MLP neurons of a small language model. Each row is named by its layer, matrix (gate and up: input weights; down: output weights) and neuron, and shows model dimensions 16-111. Each number is 500 + 50 x the weight over its row's rms, rounded and kept within 0 to 999. Numbers have three digits each. A neuron's up and down rows have the sign that makes its largest values positive.
Before each neuron's rows, "fires on" lists the tokens most often at its 100 highest values on Wikipedia text that the model never trained on.

fires on: "\n\n", "\n"
L7.gate1187:533425383453491539575425505550452471507645535594574517562533466544522484393455414537535434496550384473579516403470475464496529615489484496492548524493505487584483509606470513552470602500531470507567619526516479438469513457479501512638489578593537485473413530443584408584553497514512467517
L7.up1187:477507487516568531509438469581489427503565510486502481450530502498562518473484440531520523520424530526606512593466542460451405524504524525534533474558437558472476362538464499454400375527477470526417511480455498482458465460496534514427483468472526482529393474446537513501504481504550426470
L7.down1187:611406500448598513432494463498461509556569442534528534537505544447494491467534523554445495531569571447458469522516455495420389572543472465455512453512498480447525524619500496558422477411441511589483599388454440556510526458440482435440470488518557551619472450521553469558448492543544335527

fires on: " | ", "; ", "4", "6", "8", " | — | —"
L7.gate407:490560409566499528554434563506522563482457454586504503558488429494510558461484482434520559548424539577506523515483484526451453470510410557509494432544499478484577517539521560591547415575437526492420531386485451571529554513463532584457496457544534458498569413488546496443586539484517541495
L7.up407:578416500449548512423511462530451522607436424423500460511538478508538510445543463451436490549481449587523512472487458429420479479449546526450426503544490480531527494479497458548448445473527536543526489457473575418524388567555547503516528540522464575453476550522561534537488437522488441495
L7.down407:534530561469538520435503555375527467522483405510478433420481506457520530530503471498543518454473517526535538476517527542519421552517646512604486489420571429430500428543441682453386430424501513500588452448562455483537479597435513492495565447545450442505516559526503484535631422549518531441

fires on: "uck", " Sam", " Cam", " Am", "urd", "ike"
L2.gate139:535525550479543393450487501527538484469484533521491477546538508557539442460405534615484474468458514526516607443438436551507608621514503472621431498490488492628487508524446488401489423486436508429504452504498497523440444562514531435594459433435493559517506539524502508612497490502528536624
L2.up139:425559521471499494457516483481515478515520460455533427586488494471552498440434491540494481484486516617520553499508500531525584500554549469572438470487517440556539485410490558476506538411463613519513432475434554519509409531512445477561503459377461502484514466535543522618478495533496513447
L2.down139:534459502511504488367521469542488507486552491579520482500525544540541496468459536502439499489415492545443554566405427602445611512515565525602449510534475495490491497490475578484395466472424553488484492551465441458621449543451419404546487530409576544503525487453506539548517433457503511610

fires on: " F", " W", " Team", " pack", " V", " B"
L2.gate1711:461573489508520560500469520555513507437468577465556550560568537468510417551488461485495456472529551459503519399494503540501400508487499499482473499500422466508502490534531510489509528577628536496483469512467517533521556432484524520476462583533543562438481530500366471488508517490633453567
L2.up1711:470503515511502421521452512375429502485485446527438485483490526504487447455601551492489519507542531374561451471468384516529616531590470553435472491502374545455572481478503582449498533555465478489431595454469439582549475519546393491517490515527473416508486573513540372427461525499507600566
L2.down1711:514498556490388438557548433498444504553529448449573525454483562431510440428531494424536414617504548468398539490515515334447540542501485418441525511535485575535528520526451620469502418485632490504537550429490571514598467419451434565481530539521519523572480473442563449490506456509572527479

fires on: ", c", ", b", " the b", " the c", " a b"
L7.gate2000:566526500525574500471432490479441578554489563441420470498446473540494514532476532379468579531477500431532511558489557493497453420547599525423436548443497464425594488487486420426555420464595510604517475536485508473558493423478462554552576502410621447612519497520417511451507547527527436527
L7.up2000:520519484489513511510475555452478504499612402574484413522464495488585551560500508480433514420417408519519478430484479416458465462463515521491508581424565479557435489486517488488487533510525469469601438547627433537443503434568503533463499475471361535525480548591518475491551476544475557521
L7.down2000:484643518515441494490549524479529524492514507539483501477492517511556565471350542427461491549502453567538483497530469501418421484535470386528478540475509473556489504540506450512516531531544471500519425485517559546523523481504484611529519526428571478498414565642401570362455498550492545501

fires on: "or", " |  |", "il", "ut", "et"
L7.gate942:387552412544567524487424516548470431497454549447448580484494575525580376394473528471449497516394405529485458513520487470545523445499547526499457521494591541464491477420517521466542484508409533414468466559519461474448420529448515511400494492465422466543509404402507474461431450536456461534
L7.up942:501479420522516568530527491515460511549448439551552545409510467617578468492532499438474541617473529564485526653465554450621593451509517526503460499478581555544486559568421481479389489494479502488557524452587383503500510377508456506450473484462544449520362508490522478595522428519448509485
L7.down942:468534504450436528511397513517462487535475395531443521478461414364507510562508435470585479501435579537450420559429469489369508536500412525441548466551487549498540521475576386544497577560472507525446606596519432458597558479437452467448504502508574436497476516499454540532404473492477430537

fires on: "–", " points", "-", " team", " assists"
L2.gate1509:588507460526486515469432459455535492516525662487531516505506513488544422603499498503452555490464550528574544551521492470516443558441387506559445494570490487480479527530439488562459589451573507559454528409581544446499527437433440531500532403567479525503441537525469550555569593489485524554
L2.up1509:576487408395488409529437503569509478593563530482490509482485558544604594465573452506454572533505551438448453536473527523495460468462475497515376512627464522457555534533557500597408511521496489538468589491505495511559539528416500446529513436561539510450457429499477461511522561510474509532
L2.down1509:546422480431450613474453585546405537389555477567388552486526485558503525509524431592462595473561561476495464572480533543530501453474611502489509474557469449431471516433542472463440590543478469493498449548463557463495561557414536495478497460551490509450418461494572373450490509512488497393

fires on: "ulus", "ax", "us", "ius"
L2.gate1359:466510526564506545546458548404464493433527575561481485543512511524530507525440493417456520469482493548605504455633499581443534514467530525544452498558503535479592527520367578513555682416527535587431479364452504507483484553472533485513499594485465523488552640618526535472501595503434565555
L2.up1359:516432536471424426422510528555504502462469575537537404454492407504467413520472499504543635334472599510488478488519488440526582506482459473543514527543492450486450475547503493491485641535403415460602473528422487492541522384567507457551497473526463465397568459463547537534462477563390483450
L2.down1359:440451550538471506502436550487484468529453515499470451538502492529604461540516535575514480455457480491541442487464510488426605520399526563362455603590497460549526481443394468419461597502427489459542517425346469529453375504512578518504506495568540386467477441521563548458456456556423436509

fires on: " Un", " In", ": An", "In", " an"
L2.gate638:545503577555523551451462488526491598423430534454491561615498573482462458516452503526531565396532506491474505517477556515384489530442495441523469512505422509494386513455548514553513586505614495428574549567444496461529566382408436480525543608420546472595465461476461513529575462464545487474
L2.up638:592502541481545459506571545515466592374491446537515512463569478548448511481491426490502588481399450451517394431553441594454448407498490547465398538507519525470450505515573428436502527419550560369603477579496554500523529513395460450420544563524470522520503526522552530457468412498534554475
L2.down638:505490435564499512552524506535473511529498537469535488470591488452559493480453490501559470451505543550528480488450487490423445554508480515510528475479512424533545493472453351565478478512535531420511428506521458424448581536425426483571528476497574449424559557490573546506494506536570446492

fires on: "il", " d", " ship", " gun", "id"
L7.gate1741:455602530461497550562440560504501482548555475588445538489494496530568524463536487498447528561458531543556510510574478542541501464471416490448512589559614387534492463543544488500458455495441513493524433535510398499419534597516473527503577587535488571538540493535504525617538422449526533553
L7.up1741:487549510514491535518500535457444454567554455508487544464446417665539512414466506452465546558477554552572528529585489464439520447458519423533503558515451473464460485583556537601430476436433520423511498489531534430459433390594414494585618487365504520520592406494485505496624486424493498487
L7.down1741:401517539497424438462512500435429511473508451609481526524471504520489493546517455502440474468549486492558410535531458421504451530466462506508621532507501471454557522475561481522427517563473481564540393539479513524536552504440515556454402610482416556468496436443437452354594581591597486483

fires on: "\n\n", "g", " as a", " a"
L7.gate96:469450546389475481479495571560430478495490508516519487417562483446536530465522580448512447539552535498524500557514583561491463529526510509473347427521489520442500558641522461512407564452451417506606601556481445487546491467408468538506520486478475454554488527457421532510587382543451582464
L7.up96:417499608573495586438528514476467524551472442474569567511466532430552565393500604465532509501506521453477468520478526486587454542482379549545426383516492444394535556595550570468574550638399543487450521511569495519532468462454507532599605548543540470590523576529506547445462481408476496449
L7.down96:549408558462597477426405391523465555578496495471522527469474470425412463470537495573465503421553471545470464562438466536506452471610511553456449485469491496455627407481491502546487408517511542467490471563482528524464598509597558504463442577455467483544611500488490568498526581415622432457

fires on: " the ", " the p", " the c", " the b", " the f"
L2.gate1623:504553554436538520562469624432419471440479482522398519351446484552457471484417555418612461469526483465525481527492474443456530467523431499514533509466493494495545547502540549536520483466607471513472551503435451581437463461543458532481548524519507509477482476519563426567476499572464489459
L2.up1623:534479518475518499581574488465432551520516491452569612500521509528466591528484509518498462437521481544601545490511557442580472464469490525546506559484441494495383518543458465463493537519568511497433567518518477568485535474476525542569557514497506506510479505550538518568540544419536526555
L2.down1623:522562445530500499523492499490490493485637539484586492540500636589541547575522511533546468485530528582572407449511492481547501505549505509483506529491416476525510514527524330480545447509499447423521440503614482452488523508494490519479497564448458517507575534502449611486421485476541544544

fires on: ".", " |"
L7.gate1103:504572546526540475434569451561597556450499586473439469516509469478462510519501555534500558412487520483486630481450500419452611484523619550503560426438496564523574605444452499554528482543534492427513444452441439583523515421537435433518457533572471496496466505463497543485492520461496539562
L7.up1103:473516470422491502570461476504464462461505463534422531611463556421538487525509406519423475471626520446613527564481446546440436515572454612476455565492437560498429449457490373552526450540532528443463432544528624558529580472512527429579434470464428449493497545609472615433407476529577456483
L7.down1103:479451458508477568479452477492516417517531525476525514528556559513523452530523479429502495530465448532427397509513435441541430449509515543403469566492490501517521476471535382531476558516587410460496416493418514534519514406474512462507550482450385487560506490402539475470452501578483550460

fires on: " In", "In", " At", " Reg", " ins", " inf"
L2.gate368:525498517471509446425542493522416527499529478544543478502539516512545575520521490517542491517549468522362492490479570514594492471501457536575426490507541505519434496599566502498553576585568415428382548515506576490484469513469508549508506508541534450508568531441427450588539487440592485513
L2.up368:621445455539513508367489459484484508514555448501526516438490425541490548513382538436498606542563557510431476411520500579571501415528474624578480495556571565486503471463581512492538549527494566443558485613562490483471544504499504530427504479569515515526567553489525579506589461481521493580
L2.down368:440475481540453485428517499527534470500462462492507552502587533495531510511490457501482577531486573546509476482479572551509477451382527525438572509502534489500478437523524545457460508500585468516457536468499543400510497546521490477498467497545475468421550489485450534544570546413530458555

fires on: " | "
L7.gate453:550501579589562493447489534464482538484441431512504439621496510536352497540532485505470517519527528459514458516448603479423551524493489530434589447500553509569527443443559465470552500510569427484398448539391510418510553471530521467493589510439500522480489556556366489508462537447511479554
L7.up453:518562555468528522437535556499458556543463468414479407499510479487487579601485595531473489491529484438608512499487475487465518517598532484558538430393612557438440550464556604478469567576466496514512446411579456500558465534562446495492450519483515434534436476467585534440572484460402475597
L7.down453:494471503433466637468514471505504457541455490490523498439524507504443479553507476547582583440525571554505495561462451475464508541445528549503496525545460495520407615555495541501619506443471519462520477472522490509414481538500521477471429506479527551471529528443549626527496492566478496530

fires on: "\n\n", " As a result", "31"
L2.gate1601:535522494484495558473511462481523549550569456548550507539524506565523534437514497557473397462494589516473468533473537546531515473513415344462615455468455461550549520565456544641471552541538416575411525484439477538518489433500412587463578428423591399533495458460450494461513470558494547508
L2.up1601:585473483497460496572496537514519570529500408493519558486579490529477512539471469495548471530397536538528521450419537446524614546461457558544536529532426494501409458524413574487375543468483514436546438477507457462531599448477469453506434495490553481521507447529437456529504480475577485513
L2.down1601:471463454470584536541515547456489545550633459434500488457529487624529492533506549512524549462521468475472498490519416484482500581420528541464447521496530494491493492558347392447480505496560514448519549552500521432459535409475468476459384566490473497546567531493521424496498553436489488464

fires on: " re", " co", " then", ", then", " Co", " co-"
L2.gate409:496503406486491584501535584454482471490489571492432509538557484422452495549481417504488416546558535436538512562596570400459561578539587479436431484472475515556452550456493507542478471458582433402510485424466468519564541511497399561491540610562458513517493543628488477536506535500578470551
L2.up409:492547494496500590522534588494559473614523520484486565523547561527492495480437570452503476525503421480459463485556460453439555600492485481461589478491511494519596470526419486491489420527473494504495468497379498524508544587419526548462583499458447481529476449479464502475526513582553423541
L2.down409:574488491462474487517556492353508387498601556487491509490532545471435487539492441502520533467468485361596454481485499435521488552522488489440469493468445461552409446506462430511467410540518479465484399494452554565436518478585469552450461492515479509455522552530496502470548484457565562510

fires on: ")", ");", ";", "; ; |", "s;", "; M"
L2.gate754:512490541491599418473472461542498518529555454420567495502472546476501499464526428476537440568534419435457543512473539492598407537563412573467418532475443529438550489561533591604550547471422434521453489554548551416445506502537580575540596414530533547517510491553531400480526503501577453520
L2.up754:476416425474458489448559489494541448473506475417463486453505442481496496572536480566445495526524517463485493424562561472388501491500459454534452600505497551569576460475492466420476436499504487489362488489485493465509556485439524433491372487475434542502532390460466508547446498597389545573
L2.down754:491422500510595508485518474480521445407533531511587486463574498489512522526504499485552497497506581437499593452542551526401560461480489429438494572505520545565486475433445631442559462463503502525488459493418493511545542557438525455511440521532538509455552453499493538581488446582413523554

fires on: " | ", "5", "3", " of", " of R"
L7.gate1836:510585504493475560508422569513505490523531469507548509507603447429515521461461533451403538450416519380568533544597505549492562530493480500489483452442612529495514437478466452533537544489558536544520435501487555515452666500456573493520519588530500436488503501470525578491482524435532479597
L7.up1836:505548506477576626548470495554516591411417436415489441558490388523370525473533482540461487491467479475539467438478412553516432547469488554542505490452588513479433383508461490535520516490479529519598612357497525495580523573504523564534469517470514540555430536484550493535374530474544570510
L7.down1836:486510408511504598502459472533451503558534494479486566465413563568486500536505499612585489484381594487534506488513549505479524487540571443439430474481453448463493562495433569488534507417523581533492418498521443476469491507526476488514572485453443456493462524471447481549437503447482471495

fires on: " | ", " | R", "; R", ": R"
L2.gate355:451535584537477565549469507512475504524590484487474475496466576415518490471490565459472511460550540501538529583566437580507549528573551509522477513551540445494436504447577511467439443470512486636486489486535441603405423523487506460472503422584340453345490483497472472465469550526526482539
L2.up355:517453545497487461559495434464428460454602547531497577477507412482539525427561491486412446540515577491502503505491427525506486564511471421504442507547538455533543503568467506457499531546438489566345458441516478492505448521525491486494473472461381538542509520533464537545499575538474461481
L2.down355:517451480572527523455531541497459473512500461610601513533502557466465610565402533466524490588492487529496592516464615520536498490511442492485514531520523469494554558450519405481459453444532545462508599427489485544498561446420473523465528480549614565525404480501546481419551438413462495476

fires on: "L", "F", "M", "W", "H", "B"
L7.gate1481:513473486599446517453534478515555426499440573409480509487503470458533618537413468434505446495482409551543517557519493434501565494508473532500543610514602496487571415483485501572404576486513484513533489555521536532502472499517444531458511483479435483451502543457467452522516548442472457509
L7.up1481:559523484478546523426577518395572438508473490431435492477467463576485568535476454543522447408406431436513489500514492493507520478520592499456490531530517502434516536520475540512439547544473519436571464501496594544486497446504422433461491470471488479478498459482564493531467530548433407492
L7.down1481:498548507475442490475458520517455594611455520477521496473574428452478455504448520467507462479528505435448488568591502521582439520555512489615507451537569527578514472490533605435519525580497439548519537534512481490544446456438366468496526559483564476441556578460476485510565443431527579466

fires on: " U.", " Secondary", " McD", "VD", " | Location"
L2.gate1097:482569476427554541494533475470521496389447638475489507536612392557528480544422611539462527480533511469413465473505511517555538502443547545440442436630479518597572531383569438532425528512557528478533538572490515527513469455526457564519532486537537629394496503506482543549531520542470505527
L2.up1097:513574501410505550510504467451497521500468501462466462460501445453485453506473551515511519530568499515414496525474493576541458490431486410572628431553573495505538528468542548483505468456507567539521516445510550481526541484516512502468478514548485488508446477367486487521555542609568566543
L2.down1097:465565615536512484459519430463360680600571477517526400548513506506512387526555446515504472459589495491428460423433490447450533492488436567481554569456500530557503539466464427425442476421495460405513511536539444524509533521612597521466463581500533561469520448411569493535468586461503535445

fires on: ".", "\n", "\""
L7.gate1964:546545468441581503549510449517569516529497510583500500565446594584549550492421583506604454517594548442447470525517545481519450522404400457577517471473449481503506495433478439471524504496565510482551527496500484457556501483458614409529527500500573435566511492430470507604479426457553529474
L7.up1964:532543470542494476506579514420530436483508466529465472540447530468483593515428478569530481488531525500431570528501542493435439447434562536557513558516462398419434558463539535483474395506541454527516495577502519465593547502486505519535545412478509511543482560512476474522472466555496558494
L7.down1964:520458585472463532443456526566500503478541437499422452475460562555527419484511509531455524452491496446521463494538508533510526442542452573494500575435518516480548541501563441505526607421457403526510482446474540519495530507528457427609448514525407470540457535444534422527541541448467494451

fires on: " | ", " |", "-"
L7.gate703:512507569525501606498455544511405447531521599478501533405575502503466506499501460473491586486593517568453547572497526553542517508427511480507528468519594484641416551479533546498471434600464541527509443450575466494420451507481500442535576499534515443570461559524484451517457444406526553487
L7.up703:493494620457532543578525528506447448508513485513546450537537396467461501514436438444567576507536538509526433504407433492419483534523505566541585460390527458541366484539579433517389464503554493494470507481469479566427506466554573500465453451486439503489462534395494470557449554444520398455
L7.down703:542560467458518523483523556482509468565585404457574451504539462508499547507483559486577457469603555550547516509550541567470479654474547519449462532479504469511516579475494404505465492563520461494455497436499501517498514451490551591579413512535517556530470475515538523539463431515493497443

fires on: "',", "', ", "' (pen.", " vessel"
L2.gate317:547462502495488492548503537523528549446535503546518499453547464518446570503519493513449503499556609484468561534516433618537534462443442522495535590432416452435511372446521511463533541498461473443419424438399459592527481500515474500584538525498486468516570474493569561417498519494496462466
L2.up317:468566512495539487506529531529524364420508468451527542560485532503533487521453451460542521451500440517434457513502561455530498519502534582490532531615630468541602530542493527536463478521472472544513565564534458503456444406455506478450579439502496465438464455491539458416561520563488467460
L2.down317:524424518575518624452466550536467488463457508464466574598478427570506530614451505480600465526478423516468555462502511463454458522581534545537570500600487435580561530531503460461466454458509543485526544513540417539517519481451499504456490544500440491450416558416456526515506384613463563500

fires on: "al", "ur", "ad", " Pal", "er", "am"
L7.gate574:553450563554536573528515494572477482450407544520455472452494481448476461499599467560527527453603446458457430476527491439438518484567533437605451531517440442501483483513461441509494398579502455460479571490476516447552526511504517432556455501544507449568497440581359412487530542431465487459
L7.up574:496443460573419453435502557528523501375529575491506493450497491488454435491438502505483583513566551473497678446546548564520527591498532409560493575534494524565519475485542489495473479530502358481462520453588443520475444512443511480587478494517478483445504529455481559519539495471551516534
L7.down574:509635517455504535528543440495470570499440497404474509567542590496511474439481449539517442588567498550456517542516484402554552492444454453580536496441423481429495506541493463496450535507512469563519498537543521476502514424508530470444450568442559505530450481507410461497494594504534497514

fires on: "- V", "av", " Med", ": V", ", V", " Sav"
L2.gate233:438493586452479486515513532427494528539500475466488560518552491464478610466507486489491515500473484438486530594526560557475496442543518481453439484513547488499459427461502438537539476512505456545469468576479623425589450516532439540506482665446494492534399437580540437529468480455509458415
L2.up233:517492564465498502534554359620447517573536471472474467514521448528515412478513376525432517420531609465484494459395498460557465389523495531565480511452577458490564436510497448499423544554481449431574488476520513528479509500452464447511554445511438467556550539566608521504558504477491500536
L2.down233:411508460463431470434547454547493577569520499493471553456502440492621480505488459639502508547450527498558498498449555497520527517469542566476423479452582471471577397486449458483415562499504418479584494487503486450439456508510540420534486526548449463504482492601533417574538499489512508486

fires on: " Mar", "uc", "inc", "mar", " | Mar", " Luc"
L2.gate736:473526404416559546532509510474474427452424469481542535500518477521563553511501546469456483463567559451512484446404461527453455614511543458506608439523546562484503492468503467458452476515529417532531547569487503480467489477627440404560533544446534488547465499422414517501518493507467487562
L2.up736:497479439467502411552569515435398558566602500625462542481442522473529510435500600579485411408612487454459536445518470466434560546439445456555455510595591445527491469504419540446540462488522493528543504623439397506426529450502446491510582479527494506483492509485554564481474443457451460549
L2.down736:472482453458556500490515495483469439448442488468465500548521460416558590517492528468405511385552553520552538405417556473514513549504436482573470437516520516530557451435503484443411423468449467530563487509411437557415493475441442439509568496522556443489534524370435503465512498480454475553

fires on: " You", " went", " my", " Your", " you", " Business"
L2.gate129:492575501471543521530500456503393544387440475461479467517541490549559491441535598488437483503485448526440498542521438488458564513540404430538425465417449510436603518491524456530432444449517495470561494476472427445523476474575435435488476535505468595425516434545449518532524569471553402489
L2.up129:494655548551551431486545414523477513400477520521503539550550475602613455406489541491453505497497445525525493536447396484541447442530473469497377444562415570532646449416496508587487431524556444485526430452460478549482448412572437445463522466530376545513458441478473398492542531508493522417
L2.down129:499563494559503383491472442636517523455438515518460535510611524510553431390456538528423522627486497563495452579428462482539556428480442475538379531503496549441528520493537448575487416554474471491555476462522414481514472439551398442516505506561434536490491406419483440452523539486450561468

fires on: " re", " micro", " co", " Co", " was re", "icro"
L7.gate1329:513471559489471537424502465524438474506594532461488519508415510423436506578530507530517426552534520443511530446511474482454535537472523518560407401571462509434450540477479405510488556482543423495420464498545454552453508564529549544573545441494575533533539460479503571491533593484539484560
L7.up1329:534437452487488518463497413591500452503498512474512560460565445503462446542528509535468581489606416484522445492473403512542562557473586507501466495400427513545466467519524402511481389570422433520463509534561478581545504504491492486466404512577560495495510451468500536444491392470545514446
L7.down1329:495442496480387504463519527454487467474599520435541461477519515514457499559447535525487488425602391430418497571605472426556529517516492500440516452438520517486484505500548361547454485462509432522502487564589407555520489524522547428478460512582524422449586524495472496528578515418453445520

fires on: "2", " f", "0", " F", " Team", "-p"
L2.gate1834:495522573601386460607499431591492499536484567538515509521515532481441433477416524531452597459462444519393505512451492492537596484468441468540518503445520506549455499473506477447551580445512525572424476437488492489498507546612479526538530503590414582502454507450413589530445546410501464486
L2.up1834:494529537475585551474489528444411498491501456474489531563496465467406392608464483471466502425471469507597500475494555442404559588531499475539478475512531426448567556558574546529465515555557531525528551537445501426513499499546462509528485601485419554549497518483379477544548491546514560481
L2.down1834:530570494522559457432555515500458482549495507497512486443413443464539451538551530473523455560551543490508476537531535510501497521586504453464507493537521518549457505517463465478488409616518543517506541458452498441548511448494475462564437567439544485589574540490460473510550453504430550516

fires on: " | J", "- J", ": J", ", J", "J", " j"
L2.gate1488:411496373528553431456512518515471460540469530523519491536480533549521460535508507574513547519635551481542478464492480567433557531485533537478556519537579498486563440457547568536582455419470472457445448541530529469602473428508594577489543507476434600498511489406531502442611474564613530465
L2.up1488:509520483419491485494583609584468443579468518422559413545495428576444526530645560553527489486575605459585515620508465438527459434403539513597559501501443465398509526487507457473460466401523570521409429593496505492517467500648530544435566505438486568497427479580532452531524543533524537543
L2.down1488:417471436375484470428532552593468439431440556518467486476524512548463502431617557475503521474481557453528430539475364513486562508438600526558531422485421541381517552504562381452478531512508556556494481482415427577461491414598465529463566544450494503525435540458460437518557467460541556580

fires on: " | ", "; ", ") | "
L7.gate769:507492516618493453495497483567512555527471462521491463502445474459558550516521506554487447504507498513464438492568467513583490552538421564495510553528541526488466455515487463566536529515487501445565443482515464520519557488524412530583425550490546533558448516599450453504407400451451569509
L7.up769:474454491491504559426467587548530480539483432506454561468438473466481502428573536515558444492452499525516456482411462568455452500451437482543454558607435471532490517576518471483432511559468502455428471519493531541559437597548431488556435521454487480514450458474529492494549475444490447483
L7.down769:482568452465546554506594493519460467395596468465444487440514476495466484540553485511449572503459476515531574554484526510501560539549554459490581454456454515431502411556502528522524514451506538580414462428555489490457544566368516505438478612534503570535538404456587503465555464555507453447

fires on: ".", " ", "z", " to"
L7.gate1926:500472456510478435508510473455500493445461412580448504387489513520549538513555445460478457543614433545504561540517480397446520562448543563554551358513503485486546594429477467420552502512509530498514530505509487507540478484617516535552522530447529475493551522455517559478456536429501529444
L7.up1926:491492447472454507475438512504514543550480469504487523569449492522393492471463574594528501440560477496486540479532550493465459533584466527494512514517509496519495476515503523460517517539419465495483470469497443406526585491447430516489389442533468479411433431367483570516460476509443462594
L7.down1926:490449508510453492614490480612487482452480542507464467521490474456565504505446497517547477440577454428463509494568512494508476430535520473587531507416481582468556470520563509406515450561415524504541400459535494538536538612497519541464461515485470446423558451361427542557448500494508444537

fires on: "d", "add", " Res", " add", " reopen", " rem"
L2.gate72:507591518502461479529428505528494498572487491526541463509441560467464470520513511506492525543557466512459533522505560474391444547491381468567425514430495502541445470474484520547527474453446529440596496549452512566439495536537537462507524483480458496512613548506488547521531428558468463535
L2.up72:418520462513540503591395545444479540573495541471496473511447497534496495453511479458469512497510479562475505529546505554441421555508535503613409508532508543514466484450553546573605515465542614504497500497453505514434478495515504535468506503514452532495620502435521542571453489477473402582
L2.down72:534554468536456473599438573484510472561396503545532492501499560428403515419504532487479504620463445588363457445535554593447426606543468535523418517501415478485537465525485529508511408471455521494466497520457549656409518505475491508504445536533507496442589459427487543505505499431491482476

fires on: "\n", " |", " | Notes |", "|---|---|---|", "|---|---|---|---|---|---|---|", "|---|---|---|---|---|"
L7.gate417:573518472511509432521414492500505468520581484504521534577542513572619552573513546446500504423510462434450524478462510432516482459537504503426453574424493442532500575599514555573550538564587551508558475566482443440494463466513510448557445550529460496451527564544607552503507545562481573461
L7.up417:484546388411484488540446426540580499417517507607522491566553556466547569524462546557628486489484471492468528570428558404475483495472494441447517538418439506459535544388585501482521551563444487406434491403479479470518530580532599622526507494498493549464506470497522485531408534537577479550
L7.down417:542499385421424512575518595512559474541472532492433569533506462481512564520526482506511439488592507505466498638439428439458427568545504563472496524475460488442508512428547415446494532511605471449483450566364525514449541546490395552526472538495494481499476437492533448607485464506512527550

fires on: "; ", " | ", " | —", ";", "88"
L2.gate872:533594514582533520549519472585467554551491405481509469381560458505548542446522536475451485440500532495448504515536529613460490556511510554501516588515549482455622462452505469480581559453527501555450558485516458465530498522509481588510413517525483521583486487600428505556522464516495436527
L2.up872:474494564446440566499393533509531422501539504540452500430560556524489548481509562435512561488460534514516617565528495546525546486436513471490520551444453519516551508548418454437532535469522466541435426477474391531491535469534559576523554557502460610514529440535446523549526472460481511493
L2.down872:465496361519515427634548387512537506423515561512497365466511606561488478518523557466473458491489470527534535540579585518480498489590448575532551628513555507486568516591566489516593510532487487549446615524503491500557555465458528485506404491534532506578452496451438539505539500440523517496

fires on: ").", ".", "i", ")", "o."
L7.gate1954:501457488452480527583513448495560452527426425455426639470480473424540554524522532463523461471489535532569460575482417561550502458482594484566497441342567394565490585496584514476454576530519508498414507532535543550467496477449457491471468598500404593448484502454572467434512550483582493519
L7.up1954:428512610449471482563446569552623498569517538476438420585522521484557427497528514475594525548501490427458491450538439504465455593559532544497460440448470498532535498492587495478446584455521452482550394520529439381522480470468527453425571550413516442515567502472527502409636513562460463538
L7.down1954:474514465551501481527388622494483447506461493494530480554462439551578408472490481426500447575544479530569449531395534523419390464514475420454483467526478479504562520426574395447520495519510483430644524473376442568510482410541436552455569520470529531453494454456427549412499572540498605492

fires on: " m", " g", " G", " dates", " ph"
L2.gate2029:459591585415477409453389495447571440504539485494497501469398426445442517502453518483394388498430511548471533563566455524489493458530455648611445450537485546461476492485461507484455527521564520492402492474444540483531532530583404528563494550465499483527526506415516448500474613568421492480
L2.up2029:503540542513513468571522554454511464534605553475538472431429465477506500575555524511355548526449520466465546538469520519504547535528473536557536525494559436452441472526507458549462477570519465389506474590473501619435582515505497532493526463533504539519556489521493585438456527450535548597
L2.down2029:486597420498502452550455570473612524488440528493581484539479588413443613577439504556467458528419480551476568470506431538527459513470566473503458484449520528510455454544531381533589519460488468543454442478461537501415562533456559428468521467535491576466528504508550525442484536571553554446

fires on: "\n\n"
L2.gate82:438485474497432537487472456502503531480533434431562483565547502531423453551415625548513501491459513486489505428493499449449497653441488470415562518409542507514503531610430467588514479451528519469563466476522541537496506530480419523454550485479571524527414537518474379598531536456513549522
L2.up82:453460529480594483486551641502529488511423535442510583570427537576465544409548466483560571559548609577490458458508479475520523485426519540421540602492395486529501457541514598467550566466535485475378567571532412488490531485528463463532540467488494488523522533495456512452546488576548429537
L2.down82:530559485441449475464451503408459478602563490538498441510555540514558491488523439527563502496494499512524542547520499505483519559492511454522467542537444510552532450499451390517565470593518477494538497435352627482484503555421433483483445656514508459445547537568484494376514465504432582431